python train.py --n_layer=8 --d_model=256 --n_head=8 --n_kv_head=8 --head_dim=32 --d_mlp=512 --vocab_size=8192 --activation="swiglu" --norm="rmsnorm" --norm_place="pre" --norm_eps=1e-05 --positions="rope" --rope_base=1000000.0 --rope_fraction=1.0 --qk_norm=false --attn_scale=0.177 --bias="none" --tie_embeddings=false --parallel_block=false --init="uniform" --init_std_qkv=0.0287 --init_std_o=0.00718 --init_std_up=0.0287 --init_std_down=0.00508 --optimizer="muon_variant" --lr=0.00185 --weight_decay=0.1 --lr_head=0.00634 --grad_clip=0.5 --warmup_steps=200 --schedule="wsd" --decay_fraction=1.0 --decay_shape="linear" --final_lr_fraction=0.1 --batch_tokens=65536 --seq_len=256 --doc_mask=true --train_tokens=433700000 --steps=6618 --dataset="wikipedia_en"
MLP neurons of a small language model. Each row is named by its layer, matrix (gate and up: input weights; down: output weights) and neuron, and shows model dimensions 0-191. Each number is 128 + 24 x the weight over its row's rms, rounded and kept within 0 to 255. Numbers have three digits each. A neuron's up and down rows have the sign that makes its largest values positive.
After each neuron's rows, "fires on" lists the tokens most often at its 100 highest values on Wikipedia text that the model never trained on.

L2.gate415:115097149139124139113102087135112097127112131088154128163145094138120132157170109132133155110135134148125123134119148114139115113154142126126160167187122120121142100134143128163106143147178140127155103105118156131137156151134150134164094119164168143146141139169101075143192130082119124147127129131171139144093121125127120120111125098176139132145106123127141102158103094125099089101122119127115134107129130106126138108149112148149147180129127131158171124187089164146160167148128121107139112110136163102137131151121126135166127144062164109126096165142169088110137106103138120147
L2.up415:114123124120126173140113154121120129119178158075149071125117118121098113149156117115154105131136117109108104121113113163090143144061156113117111109140121085111140110111114148107117087125147089132139155136132147138146130180142171134159149134165172133133114085184107125190159137117116119125132141173111096131114092131133156132136165141131120145137150105126112091110142130128107097112159119122089125115123130120136099096112120132166138108103154110123106134175125152142163130129152121123122185112156151157133149130095148144160147132127111125115100114110133138148122128141158099106
L2.down415:157124079109176096146156115107135141146141148136108122128147174153128126110084156093120131089122116095133137123117123112153161133140142141153125124079141140174146126145116109115155120060099155129112159114151102124125145133128084144120180116117081128083155143069167129099092120159121162104129133114089135107134148120115157127126132172130108117126123126132114163092161155129115136173142147126153135136123122156146145157147143157113069122152148153111133112028153144109117068136103088140159136146123139137120127128138123123088137106154098147131151104096147115102132105107114129128
fires on: "'", "er", "on", "ta", "ol", "di"

L2.gate270:143113132144137149125155088125149111117097163174159137113127144134126158143113113114131136126121125169115110137076142193115114080121125120171145102135162121111131164154140165102147180147098148155122131156130140165144164109107130109136114158153152119161153106071169087110154133114120158102117143106083118170142118101133079083117128123137158101105064123159144122117143106148136175129124142164101118115128112126113118169136137150153129129137092119066105134109112149110133134150138097098124130137119071108105132110098115107098147148081144155116114137116179097095119121146108148107
L2.up270:103113131113086109145108133088139102158102112130129109154175157179130103139116151129090161087118113115149155127099133132126149124116092108095108102107105122119167101141094117181092096110109130105134100134142121112119154162152145136122143086137178111107112167112156142196151123140075124136131125146147139155111116119107142127109149141093189115121126144140120124158145128129142123131110123093134124136128109090161116136171133111151119139104168156169141167118076097146125113151123117163191124097112141116083102103087128152133140132104112140161117093145135115143148165117140129146
L2.down270:143116113116162153113144142140139144127155112090109130167098099103111170159141113119121145179118106113115141166140131072122091133121182106103104127111120123090109111107160141096104102153156151144115163148095091154137154138140124115130152145105146123100179146149149096123130109126182094112162138095128120108104104100127120141148123144129082127110166135114140113136112147088110107132142111175157137105101189167112152199111137151198086120139123116113125091146158156120135145140137119107099160125120120126115143120166097128130120122119138128138163083137137115095127130136095121102
fires on: ".", "n", "al", "ic", " which", " to"

L2.gate465:113120193142126116156121137064148130127064147097140109139183089162104124123185116117133128114158148127119130179146095115102107147084159116156170186139132154135129132174144115097107092137167126096151147109088120149071124110125130138125151131119142129139119109121143130132129133129110099122130159157141131099131130112165099136089158174174163130112148139110155127146167139133120106155148149120155096131149140111139147110122146101107166116109087168162158114116138149121136093139100122161173158114095101096168092122155157150124153148126086107124166104128142145161121137106130102107
L2.up465:095135125096112126112156144119142121157117122149098110145146137155162146133145124176108108147166156124173123112126085121098065107130119078128120130100105137107157139167132145120123095110131101114131180112131150075112128151172085154144109138122133144165150124106123167151103141121150072119120119133186105135141096107111082082117154132144119110154139128132126110094090127113107108127155154118140112114119110104137128111119130178131180131139113189145156137149128136107160122135130067144124126157081084163155130134141151073156125133143108099156085162168152124160142106124166103144
L2.down465:114137144138133178095084145128137111117088135168089093117072100115139156133116124151130164162105123110152151097118143168178176161135135111140130125109137144153101145133135155146115154098134132154127123102114126128120144129135139120136088147155137122130102137124122096118112157130159145144161161072121172099128111124128167128127149145106129111065133144154098096106142128089134147123140123127077145122132111183172146098147138149090069133142091145108120138103137073145126115152123084080169088127112143177091127128105143147136112109079126133181112138092127123112105100131176141104
fires on: "u", "e", "w", "ta", "l", "r"

L2.gate139:136133176132127114141151090098114149140118154105138100128168130126114123147100121125158138080118105122119118117133137121168116128155144165161089144148146135119107120158148109113078168150116142125122155129163116096117105157152143138119156125075111159168101102170132111127142117144177103159138147104162165078158158127119121126107123129162102135156156135131148126099136110172148125106190131156127140121147116088141122104110159111113154130123126147117145098125095073153086116141146083179145115140144093112161115116151142122171135148154175136100122126126122134147076152086107119140
L2.up139:122104109087136107126081172129149128152193142121127138125123141102139104125127103109196132157117146081143114128114158134127111153170098128123155142111143108159105167137134137144142118144131112124117149143168163106100162120119134115153113110143141106128152178106136149164096096128101115109095107100165140175083120105102096133137126139167091088125165169122135159135171105094125117088119127123122111172159109140109135152111117109167089117089110126125107124129150090099109123139217118123112140118126169119108150103130106148104124139086127132119126132131136131159137134143076159106
L2.down139:160123076101129152169130138143143088125134140124096112110110134147155148089112137132125108141147110181154079141129106176147160108089093107141111117113134065134104140122127155107125128073149134114130122148079147117156127129114102127127180133151124104119157130136132105125093108162117095089111110100105121097107125126110111095139144118132148088151167099110102122100117106114139111095147127134113171117130128133106097151102178144105122144148081138158138092120134156137100097139197124093125104117159130121125121131105101114130160125128142103139096154159143115089150115103146074132
fires on: "k", "s", "us", "w", "em", "r"

L2.gate207:107142158163124143116099110145115150157101135153167106096140136154127105102161152093144143131121148168143125137113107168144125139152083123118114132128092119134124125110078116111145122143105142101126097144154164138139119069094151108168123142153135127130143150106172157150159123127088107091150112116095129121112136109135140162118112129122090132100127173130145142134112110141114137140152123098126120094156149124094082108128074158130173110094130130145115093110119127104148156111143161137124131060101128139112165152134079149127098073140134160128131106144144121131164148136152154182
L2.up207:112163107113114106143113132113153157125099107143132097105144150109089113089131119144122123134092114156155101109119117131115127150124159069138113099139126146177145110155131160152120142135086100116150123124088127124130120099159125117100063106137119141093098156124090142135133104122149107122164108137143124165106142090152093158128152122183101161084166155125162127131119120122139089092165108095088122112136123150087099098137128112125104130089151100102143101126109141143140155083097142123166131105091117125180117157150126141084153147114094162131121135112194059160133113133141129138
L2.down207:119094144134153133120166130136155135122154120112154131132141119097148157174139106140125144115147141088129138092137128143129152131075161158154114126141125133121158133131105108128145108093120152093079102101115099128122125158103111147116156154102138165141124128123169154100143149134165137094090165099112108107157128163113143134125120123118083105171126089113083115139134175109112117113052142152154165127116136097123151145105130169147177081147112164129063143126138119123170126169123091111113112141143106124162121120089134141148098154181138117111121099156137133098179117168144083102
fires on: " ", " United", "-", "t", " American"

L2.gate105:117143128130121101168147149088146155120099129127140102157165123096134112144135134124136124107152146164147104117108108152119059110156148152114114113111095119145144135115113109109118117113181089134132098124100097097178129107100120114107097097133088103126127157124132117096147132123120140127121129087126086159113098161129123102126162145146113141138148135105098093163147120077133112130133140105103100103127140121122138096148121118102132125120087167118146117169136099117116130156110162164175094101117080162145167097111189111135121165132123151098132103113157133126121125098124117098
L2.up105:117140142085105128152116148146085156122127131151174111157145112100125104184137093170117138101141134124158122135127100097090087116129171106128099099132113157137116133122110139130179111127114093055136139096088096115098120090120152106105124112163099117129113120121109120116119117169070126130109085111162090136134138139121098085169167116102107149161164127132106107132163172117142128147089128123112106186162153162085097126134107116094157133107132170123110149131135079121133135133056124127124082143153120143133121143130143144160107166135122126117142145116122114144147115109154109087
L2.down105:139133100119159179118116127164119116139146112094108151110094161095078120109065145158123112125097122088116162154178201102131140143115119110139161149148154143088127141121133174150126137134098193137115133142163154138134144091159177119119113135166177116105126119142137142134106134174141143149105144170119167107151139100149155159114112098147124099112107121170158130082111091139128142146134122121144124141167110152132130144124142171154094119140148130120135114100106145124122117103118144121118172115102150120120115162165069129129144127121118122165131145138095095155164113120141107169
fires on: "s", " band", " audio", "up"

L2.gate506:140123121110114118129110118156138068186125124094121117120178118106178131139121145116109164155130115122140155150120153150136168132178124130154083111111181083104138107101127129139106129164120132132108067176139153135116106105143158101139148095130124137119114134178147132173166116127079128098133097131126133109109142120123165083154061186123123152129129122125157151138146124146127139143117160131124162106139146097142100146126116096116099133118141172185137110095085138127104126127152143157117131112154162151101123105120114166103159131144141113150146106182111094117137154191155157132
L2.up506:147077121072122134083140147114103152100131120151133161153128123101134130119117117110154170109114137143096114130138114071118142119122163126125123108076182122092138129150150075168119148122135136090125138146104151141118144125096107134148127166107184138152149144099126151095152133155130125111133139090139096119105141103085137161126171102151162111107139137145140096130167092138143136124157084112140109161132143114118101147159148105150109119156128102101102159142106134144193176151141154133123148127202133079140105102116121185145121138133132131099115138126139142118119106091100073142
L2.down506:113158120102124111165121114109125080155103130121096106125104100138109120117168129109120134142139116122134143104123151157136115151175081164104136126178111112151135093105077147101139151156122117216107125113137075079129114134121159136137136084184107123120125110146150113140141157160117137147095111150081172123168116139129129088133076124100120118140109089128126127109139154116075146158118128140149125079117089132107138131089136147127159115123130152182152101099130169165087101145164130114142124099088131137113118123125155102152133126148124120154126118129141104155125128178153167121
fires on: "'", "er"

L2.gate459:132133135122106086114083114142134134150111135100087161135115172118126179192152105161149122164129131121132088145140160126108131152141147128134149099152144157098135100100150135126122159190126111107103093148136110146159114086115116141091111140187121136110136135135149073102082114128107132128119158094132135141118116105133117142151149104119113107116107107144118103182120115117097126126103080109121090115129154138100153163134120141094128171162099111105128185152116132107137117115096135073155094146106205164136146145110116144160121143135170115114129134119161130091122151127139147150
L2.up459:110133130094150070130132143136123089144128123120094150149080114140139178142135106175115126154137116132130138112159148115119130080142141122158159148152165101148206162104127115129128084089189129119152149128143141123126142114112117112122119145088118106081146124152099114142125098121092106161092097129111123169139155116114116156154118105134056117111114157136144151132132119123121161176148102136127176084135110119137126123144100128155108114120116158137128175130081162121149111106131143115102134157133116170132131153124108105149091173141137078166139137126136159144140176134169110131
L2.down459:139148141144129184111158122098125160145125152149154096087172106136151088101106149085129162134129141103141110160123078119096097179127113145115128136125106118119068110140118147118136120127100119153113152136120141140110145149138129151153156079114152170183121119127128150097170174138162147100150110158150132107139109142137092123097125131122188134134142119108119112085125156122164118076126184135149126156118154118125119099094162105097144131116137098135170070123177122145154153155121073165150149111125117102129144151136136147122145109142102168102125102129096110131155122138106118150
fires on: " such", " however", "pot"

L2.gate248:128119137130093139143141137152133123105136143118122115096128116095130142116115117150129139132134131126115131152147146113103113119176130099128142172152110130126120123126144136144114092149112106170147131118153112113098085044126154141147150126153142118121105142140155154171096095186137076135146129133117174127134166100155156119132125186133079147083082156118143163097161103129100108137134129110125112099141126136169187134081145156140147172108143140119122114161141128161152147178129153169124134092132125087139177122128159148119159142191104140135164144124124111113129170114123103104
L2.up248:106152153116153113124092181113125073141142132104114071100140087130158087123122168143152135117137108115108093141123101093094121113128052112112128138096128116115086140168123117128158121117126114149121163104129157127132175167169136190125123208119158149096136096104131123095137115090116083137176100149173158112151115117118090110134133131125096104122147118120159118140126105139108126130133135123080133100095150131119104107161118155118153136148127128144120138110102163153157087146133123125165157138110137116103123180150127148102145107113134116117146109129156112150087118092136099129
L2.down248:102094112181141114143109087133154159146130108138143164132118154155128162121102147115091108147129123131148069147159087121138146130113192181117149134176126165139163074111107147173118130105133127116123113141115077132130104106131131093098173098099138146121131139124174139169088134130121156141108141116126095116106125119118116161130103133129127102125120128131119141128092108118087118094117154123190116123130121137181149137109154126139122160110158125140099114152127111105119112107171136142131086128133125099154124090099158143142147116173107128145151125069114143129162137146107101139
fires on: "in", "ol", "on", "e", "il", "t"

L2.gate92:130140106156130116124149144177162096139098148116097151093160108145107133142103153146164165124127125083159135115142116162101184179120159127157100087116123098112149175149117111199129156097114138117115096110120122111168136110139097148123127132116153125143134095135114113158159114128150116130112131134129122136116085130127101119124077107140121166074115137133123157132168122123161170073151151132163151142134096153109132129103110146125100166131099133106114137138130158145179104093145133170137132114115131113133103097171154126180134094139098119100121108118134141091127140138120135070
L2.up92:083130153105146143122099123153162166101157115114156126157131113118105114075111112127132113107168170098161167132154168099125149118132101089094132133119149106135139126161155167146106100109117108093149130125103133162063122082096150131141143156088176148132132125157139130098149157093144083131141150156152131159096097123179124115158086129107116141110115117133171120075113153130176138149160130142123137110163099104120126069145116096118120144138097129190133172129152113156161154093160139121121133126107118125122165117152133135119114123165108143093122101109150110162120097127140122113
L2.down92:155081139150113103095159152157117123144118125089093144114080178125117155171141121138100126151114122146137094108125159125132137141093146119120097115076075176151099130125105151136150141166150177142146087138150133121149116136170112115097104131108141130158080135148142175150114081104142172139147137100080135112175166147150223116111124117136084136137110138136132167169119130132094132134103129109137130164122117127150129135155147145144134112111135152141125081120102107148113104152120106104091094145144136137161107132139135116129153089097127144145125105115193144102145157140120121131
fires on: "s", "field", "ton", "son", "es"

L2.gate252:143080157093105110104110157156136121172086110096137120165136131145168123086127142095134126112180127141127116114152102063125143135117140156156151144113180133186080129141125122146082146132132090122100108180119166123120120170153139101103100139127113092163130135169157123135102148123105127141119118163121136148133100151129157147151147153151093135104145124137110139134099135094127114127144162105120125122098161090139107122113122082139142122101127102131110121114088127105135106143083174149119142088117131143090144124129106126183156158109111106085163082130139165137150149117157103121
L2.up252:134131120120126144156109151130098120112163122126186127132131162116153127104135065138140159140141140124124135140089127113090183165095124120113097155127110125118109147110167163137127159150151083144137147147123141150117124173110130149102126079162107110170121127150148110159130142165101125128140169130077115080124125120113141137121132131132126158111071118160126125107173102147166156140086147112136113132172174114132154188123120104148138141112136121145150092113129105134113124132154163145104114128131152152112116105128148140090131082128103133074096104102156137163141141110179131135
L2.down252:114134121173148132122121127143124121126107138138093096102122116156109163166089169109124146139093152115119133132129144098145123114124141110131135140135171165119141054100133138125121163162137168158100174100134142126125119102183109104138086148123197105119118118151107144138109123085149169115138172112112117143117125127174163148110103142134116148112183150139128108122102103102130091106088162139137122125144138114150147129101146113146127118103146126128166065153156114153135119127136106149094152126112105143172104148149112137130115152117161098121126127158101126113117123106107144106
fires on: "er", "or", "ist", "r", "ol", "ter"

L2.gate27:163142105106113107126142167113157149144124100121131085148119167129124118131111136184137121133139153135150143128134126137152129146165119096161094121164111089148171175139158129126120099135141102165096084100122134133141113119128156109090122105149148133108137146167096123118115129145123109156142148158117128146144122079129133119095134139120187193102118106113166172109151134129163157138113154156138165165152114147152111146135109136134122143112097142138160144130131132113193087113114151153104141120111074154148108126120130124116103134110163121181080152140157130112123151189115156125
L2.up27:155120131119127076141112139108149159147108080133145069117108168157123118110122152153157111132134169173148110116105095098136154124121103078136116139146135098149180160163140162151123125111121123157073134090129121102099180113110144110164105138132134118120115169166104102086134102147142127143111169090143094098140180127115083136147142114093141127102111110130121144146170114095129170129101110148144102118163107105128116125108146122166100066120102144147184128127133129114139108146102125147138135105106114130115128126120145106098133119096144136128122137174133183135085138120088144125
L2.down27:109126103074151145065127083112137099135152161112160156142122148148175104173117117090118089135128082075152094101162147144125178126140187155129193152158128156124137149108085114150122114137146122142143108153107138130149113145107112150103184136115107110114141154125145139108126113141124166167102126149098125107116109091137143121113159119181097143163122119072120167114062175108137138122144135109091121162117141147146148151137090112143158116186136152134139149122127169147144125118129152122125126170113106122145143114097128123153126116148095100113105107092097124134152096106122133152
fires on: "s", "es", "c", "min", " up", "m"

L2.gate441:128102151064145086120160128112149146088134126111141100156144111125156132110134131144106132104128120095129148133104114084073101157090125106104139161099105138148138155137143156144130106125147151136146096145104132121170135124134141149132171170117144145165118129134177141127109171192149110105128167167089158124145139151131157125138144178135158182115131118153127161121115111088130127117099078120123143128157140130116132132115113111149140141143208133150149108123134117136152135155088132164123089137143159111088134180141131162094156153141173133105153126160125153165122123095148139111
L2.up441:129095144121131094148111175127138131100101126155126160085139128123129152129112116174095132128128137149147142102098126137150152116128115094170125094120120137128150108125141156078136074143105148110149119130115084148160102172130092079138162120133124115130126128163120137141081121166120115132142157110131154140145146115092148134114175163070099132157169180086134162147086208162132093103159122116108164108131125136097143149117114090145139123148112139119150156136132124080160145142092105134101125133061114135134119161138107088098178151152116151125153153107133157134163131114124108097
L2.down441:169152115144115127139130103148104156107160163119098078134108178083136143146125166134109101120122109099108131084140129107135124116148089114127137094135146111113102164140150145144136145157120080133167144155134055140149129157099105128110092121136142130128136125129100093100140117128122129144087132124076143109089155119099133142161133060102106121153155157116126135179079123146147109123147143136155118145155123115147143136118137092082103129110136126115125125065113106084119139148100145140106136128121097142112134058178107127105101117147137114152127127153128138141121111139093134142
fires on: "s", "ers"

L2.gate178:137146103131089119152126149179089163154124136146130153163143140104151103162109150113145125130180127137114147111154118155162146082099178124122136148113131106116116141085137082134071139096150152127093109147127104147136164110142115136129147092134111129168131125102146134150127134076085167107121135142083084138180184133117045154143156103126116121133089119113158089103134134159118124152089130163146084134140169072115124129105116162150090134111139119104102124104148122115107186110171133121123149140155126136139086147099118094111113138136143097152151144142117145115153116158129147130
L2.up178:118146139130152126113117160149108156155151120141143139157107131166180132159129157137146139146176150149152070175123097083134095115179132137149146152112095113134096161122142106098102151158129155180087156142145158085083117098067094159069131138129141156136110106124134101130138077112133160140125170146177158122083148143095144117160137114172127136127150143138134139162126119158088136102097098156117073137166121103132129124122125114112096118131138130102168106123137100118145146158146090164142113082116114128135138133117148159134127104101134162141148138097136154149138166132119157139
L2.down178:112133145107141186110132091096158154090132131116153136098149161116103096097182094142134136109108117093116160111145170163108139146118136113128141135163116105173163109124137146092106130134111154119139105171111126163121123140149126158170104143140144131122109082157196113163127147089139104115139097139134117141158126100161176148118079116132152104131080121140144114106122098135110103141122121096140149166132118155109126059134145143137147132135165158145077135129108171105119136135147122144138165146123114117138138131127079120131131148109153127103123117125136111114093134148112115142
fires on: "ak", "j", "ish", "er", "p", "ve"

L2.gate128:147094130152127114140149120138154146107177168148109101122140086118100095150108125116157127053112163086111143126106109104090124099116156137148126097109149124124181102119155108075126109150100102093110113124106085120115127156225122120123123140122124144129126115156162072123140128126116141146158120152110099138099126129118121114129119140102079115087156143083108132152152145155103133141106165121110094154117108103096160129122124158072132163144155119126162129105154159118115137128136138150089150149105071093103134127139118112142102158132130140127098132140111129143114104166088126124
L2.up128:102168103140140162092169138083108096092091119128142077143099122102151156131121175108132130131088092132144128153131123099098112097131126138130056132097099126131107116104121140170148103163107089146130103145121150156143123171102099133118110114132124136078103156135151152173127192140146134136139090121124149124110101122153109111119114142148139160106111075130144163162100121097174122134143110065167108118124143131104113178155111153131120151114145154123132106113142090124137111113104132161146115060138116124103143146145119176136125146132176173143121150149118167101135144143104148153
L2.down128:185111146115131114131107118136155132128158180121095132121117119129094102169102101143153166097099157120123110115061160139104144135119115102137141096152151139104140152153136112084103163131121135140118133129107132150115093106166143121140095182130173121144143118117131071097112120110121119134091133109127131146086151150128154144110138167098160095103112146109117125114158150145110128100109175160108114114131117126158156109112153135152167112143097096108145130121110175095104123117127163120098136136131118100125128137123133131154166137164116112111101139111119083158083114157108157113
fires on: "s", "ers", "ity", " parents"

L2.gate303:136123099149149135164182149175127108142142116166131146120125142136165093124145124102080107143152143140123132139153104128127136144112125169139142136139107137119151134105129122130187142175125090097114165161106118124099107166050089123126136068137104178107134148173117104109131155111151166146088083135135140141078117144159118134171130143153139118108139128130134165105081126154119123138113098151134145131145112101130118076110121122153128100123110132141144100119142107129118143100143108111135101105151105135162177109119115105162117085165131144128120088094124115131161151154143163124
L2.up303:117133148114096125116145138117152145122126158149166122135096114110183131099116160143116091135140149072150118126103124095121122126091150128120097140124089127161165161147101173124131167096144102141160133119125131124110146129112088113131168167096120155136104144145109164107130155127132127134107100183148084147121138105091131144139144139157114099115132074148123139139128130113121113088097111117137164078153115109114111127104122106138122090105125150079091142132139142129146137158140109192120133159134129115137165149086149112059121157089129146172139149126155104130150070118092134131
L2.down303:151097137134139137136172148132130124125128102115124147087162093145104160152168133094137122154171092136150093131122146156106139132129127172142139113115131128098127083136167113112139128116079155148099123119122168099137104160127137128161121100119126107150116138126118094128119160121117130180108144142124141131091149136144154185104129135123099102122136175140139151101087074117199161134139166131160082165116118125130140098116139130119152131156136174130156099101123093135122103102147149082142141118119140109138124154202160161159086097140101141095073114132113103109131145124128146080
fires on: "s", " "

L2.gate52:136116141173147165166154136122123109158124141134136141165126144103126127115166115106117163147135147151117141202138126136129129131152140124118111168109155108133082088137123106127137137170074180153155145122118146155172158133120137115141137101105155141093124163122139137104117102160117124151132151116169162144107108136175133131118153106175091094143110211119124105115130099159115175136091128113136100111088090126141127121124140117139066111147153135149103118075135124116137114151116136112120135127178174108164115088142135139132087121087100145094133137143126077097163108123142119092
L2.up52:149122137110164090095143133106140123164092148094118099101118128113161096105106119136091095085127115112128119105106142122155143095135117121141124131127134111100140135160143183096112143130102131134091117147129158179125106187122101192152135120120146128146168128134100121145130131133164095099147086144110105108094117139132106147134121151113149142092137073121132157081087118148133100118142100093138106106134133092122126125103117141138132096100148105101137110144126149126115109139109141102125153097171117123081146147164165142117149140172132129160097133108169117106114120133131095178
L2.down52:139113131131137140165184138151128127159108114118131159169121132121074143146173107141149087133162147137163111157140111158116133132123139121064102129107126135141091063134116144116084107158132145127128184134160100169148170122176108075146153149134074143149139141129095123140091114156131131136152151149104152116111135106179158135101142137166103146118102140129130129127127119143088175128105143133142125111108133128153107154157143152119105120151117187122116124089155096108140085143100141133134140116103168148138095092127140132126084150090125130092135139108138083144132148153137150146
fires on: "al", " Al", "n"

L2.gate421:138180121159132116141136118160123108156147068103171119132118095125159127100128150128167116108142127162136103099129111119133141126134131168150133122140133112130105127099097187143126112117132163160121118078134119117134133118130150149096110137134084110169107139152139131110144122115111095110074130111117107172109121152132173084123126168136139129156091104110102164138119167142123095114148113110115132176124167167085112141078163173115114086142148124125122115103146176118083125132141102162129138122096085118169123158152098135143139130157125146073133150163114102153115100093138132149
L2.up421:113088159128151072137115141119111131107104079123131057112177162130149109146152161127140100132114092133102143167114134138129123154129100102163135141098141087156121151139131114118111117135101113133150080130122091157126129120091132119114108150147113124152131140118099162155167121110095107112164158139124136121102167122144159137135106149146153137112101104128160122155125177049148097138173121125144079160144134133086117143145103173107110124135112170151114153094110172114099135145146131135170114088104112147137146128134147142149096155155106155127118148153118115179169145167115124127
L2.down421:101132130120117147135151144106150163107151159141133157122118147146095137119104088153121162128172162072193144107122159081093121104110130149100148141129100141106139109106118102167158155153139133117136171151148135106111112113133138101133142107152136152124146113161124091149114117102187120137129099153160135094144109101115133153148122137127111137135142155144134140141144093170138177134085144130143142099125118131156177135124140116190106144126127134087147116159139078105167150139079126140133120131137158122110104117099156137130134134110120102122174136143133143099139150134118112076
fires on: "e", "ie", "ne", "ma", "re", "our"

L2.gate479:146115131137121130140104145140190114124152116127123109093130129080147152123151142158166146143133119090120110146068154101110116180117136089117093130083113109088099127175157123119114084084125119160111140155113136107083141140176124097140143088103150120128138113169119076139134152116167137171078103153164118147147121111163111129130128140127091097157121131101123121133137147086110140144115130146128152147120151146113151111108060097149114139103124128137148108110141148136108110132158156112139142126124092140117132123134155132140065136161162126141166111081100152111091099136121082103
L2.up479:112106133134119149115117133131131127183131145078148135091114125098162157130124114067091144129155132125104130103104192134133115147121152126130101151107086114113123173107154107151105131134144143161102110170171124138094118128141087139127122127109113123173118124104141076124103099078105159137095107144131118091092114124119128144100130138085124124134119100092128121091131147109105096160127116112110125143121143141130180142101094142141110161083148155129132125095148133087113142137129191120107113101091119117149195137174120119151132157137161119117155115137092135130093124139109086119
L2.down479:114109125090149116104125135186101128130134131141120140181177123155081111115115151139119106116134149101146131115179146175145110109122162111140153051147105172123151139134107107140147154159118116114104173107149119115142139099120125104097120127145148153112129149128117176123106107131130161110162138101070143156111150162128127127144107139107139130105123174136129125169123114158144094140130173080095120113125097111139116134185140146123154141139114100082134118142115136086148144108097147178073105145121160116129108112170152156122186122135088131094084148151184134159114140126146178143
fires on: "s", "man", " man"

L2.gate258:151117094139123155063124124131112109132102087112165142107105143112131116097163154099126106121134110145141119119136117158115118170121134110186142143087101102142093130081095089152112100168101125164102141160131117121117144160100160142153113129136117143130110148078159149102150136176113128125165138115132128158136092129135181150120107148198130136130153117121096123156072121112131147124113099156113171116143167156152139168139146094119156125118157083141145145140088113116131114120092118128147120108101148097139099128154123141156104113143123137102176073141156089174161127151104147130
L2.up258:097111081124107100169151120128140071118080127136139125112098100116115126138137124126104118118087166165160183116125121151130141159117124137129107108128139153137125197101110121146139105121137135142140095120124112158132135131109096142139104150119111122099118162127153140111109107161180094087155128126128161096079147119106113161116141159118125134069185149117130180161057147129125159152162111097146133146117181133129133145123094108167158131142137143110121093140090157099134124139097171175119074144118118109124145132143133151112151124123161105105129078125180104117084100108103123117
L2.down258:136137184154150152095138148128156160144145178126120125180138155100145140131147090094117108113153117128079126137136078115132136118134109119162144176129124089179139093126138141113088177110114128113139156122135104103118119134148146132146136114130126154104099124120123114153146107114111114185130148164165079150146155153130160108167158106135156085168113105111164111098180098090085117073108115144111101134122113148152107114134179111063123129147090130155121136111124082161131143126153127093139118118155151154166104138124106108148110124128125122174135150082132155150135126176150081134
fires on: " ", " is", "-", "0", " was"

L2.gate304:115129113126112148133108149110130120094162150071173166169146150139107118108149119107102137135152122097156159122138147109117102128115146115152152197146117145089145149099131165136122095143116101139131166152145086162124164170083143143127109135144114117151130127137145135134102179115098148131115091126145077177161136099082084146155158136123159104139072131139105107116115142126132137159115134112127130100095115100105152103097160119135138118132117130109110153164151090122108100161177135171114122079161126112140161134152129162136184115135117109091077130107141175102107123102132127132
L2.up304:068107119146150131102107121143093147158147148136110135090091101130149102142133132176140095123094191083115157122130110185117149112120121141171087149093145106138127151150081132131151149123115126132156111099126109122065106101155090145141131104155095149155097116139132171133083073149115126097116105110147148116115129133101098084151140095124126154119138114114085135088077116111156146103118157154119112144170105136118102110146158132097124068108147156139150127128177125133154149083122128158107117149123140124093101124138114156098132135136146156090125124159133147127153140148139165118
L2.down304:159148154158111161137118153111163155125080109137123125140165149094134126117125138133143123155156084201100102102140130120116107154111128117102136128123133146110138088110139114121119145165100155140113091118153139109134141113126179162108130154147153123150135132154124080142156163135125103121146134187179136147122122150147115111087114128117128111121118160136152115155144115125150146122108145105137116120130158130172137130133157108186147126166130098141139120136096130115096108133087112123136175134128154192145155136118152131147072136144147134205165115115127111122097147095066146105
fires on: "s", " with", "ia"

L2.gate19:153132136102129100153144121114129117103107143134134110113113112111102131159098158173097143090125149121127152125097140117123114096111135161162153114113117156134131158104194145120147073165151133129124117110105113139090148118142116122184111151135145153119050173151164124149095098141114150130121150131071119145143114161099133144184136150112092133091141127129118161126103122060091120093105135110106174124138134115101136107093164117123146162142176091090145131148146135129147144158098123137138113075149091095135150095118129129126131158162172139117130128127123077174124144090119141172
L2.up19:156151148137130081128116116154125105135094109138135118118097114081114121111126129183134121094135123101112112159098156139131124141080134149151094163099117113115121129100188129119104105165105130100105141119118200157122123133131104159183074144155153123127120125120175152104090150148109102137167142136078115126118085144148130155134097108125099165091125137124134204139105156123128129127139115145124138119153110102138163154130158104156141152116129131067112112172163097149106090096154159158141073107106074085093121096134156138139150145141137136143106122114138135172120123121142104147
L2.down19:139131127116144117067111096106110124133120151132106122156154130161147133139131121084140136143108145176111118124121153105124126128104112118122121075126122193095138098154110153153146144108134148186110109140145145109142117155133158105121097146091133120132109139144080150085162087170154110135090115161094133115138142082130167122145168195137113133088166144103085088157119073155129147143126141104090132127122121137156083133085090141094145119122128156190113127101124100105146123134147097128108123169106144156129109118148082117135101097099110128103133140117137136098123139099113184114
fires on: "s", "der", "ers", "ult", "tern", "f"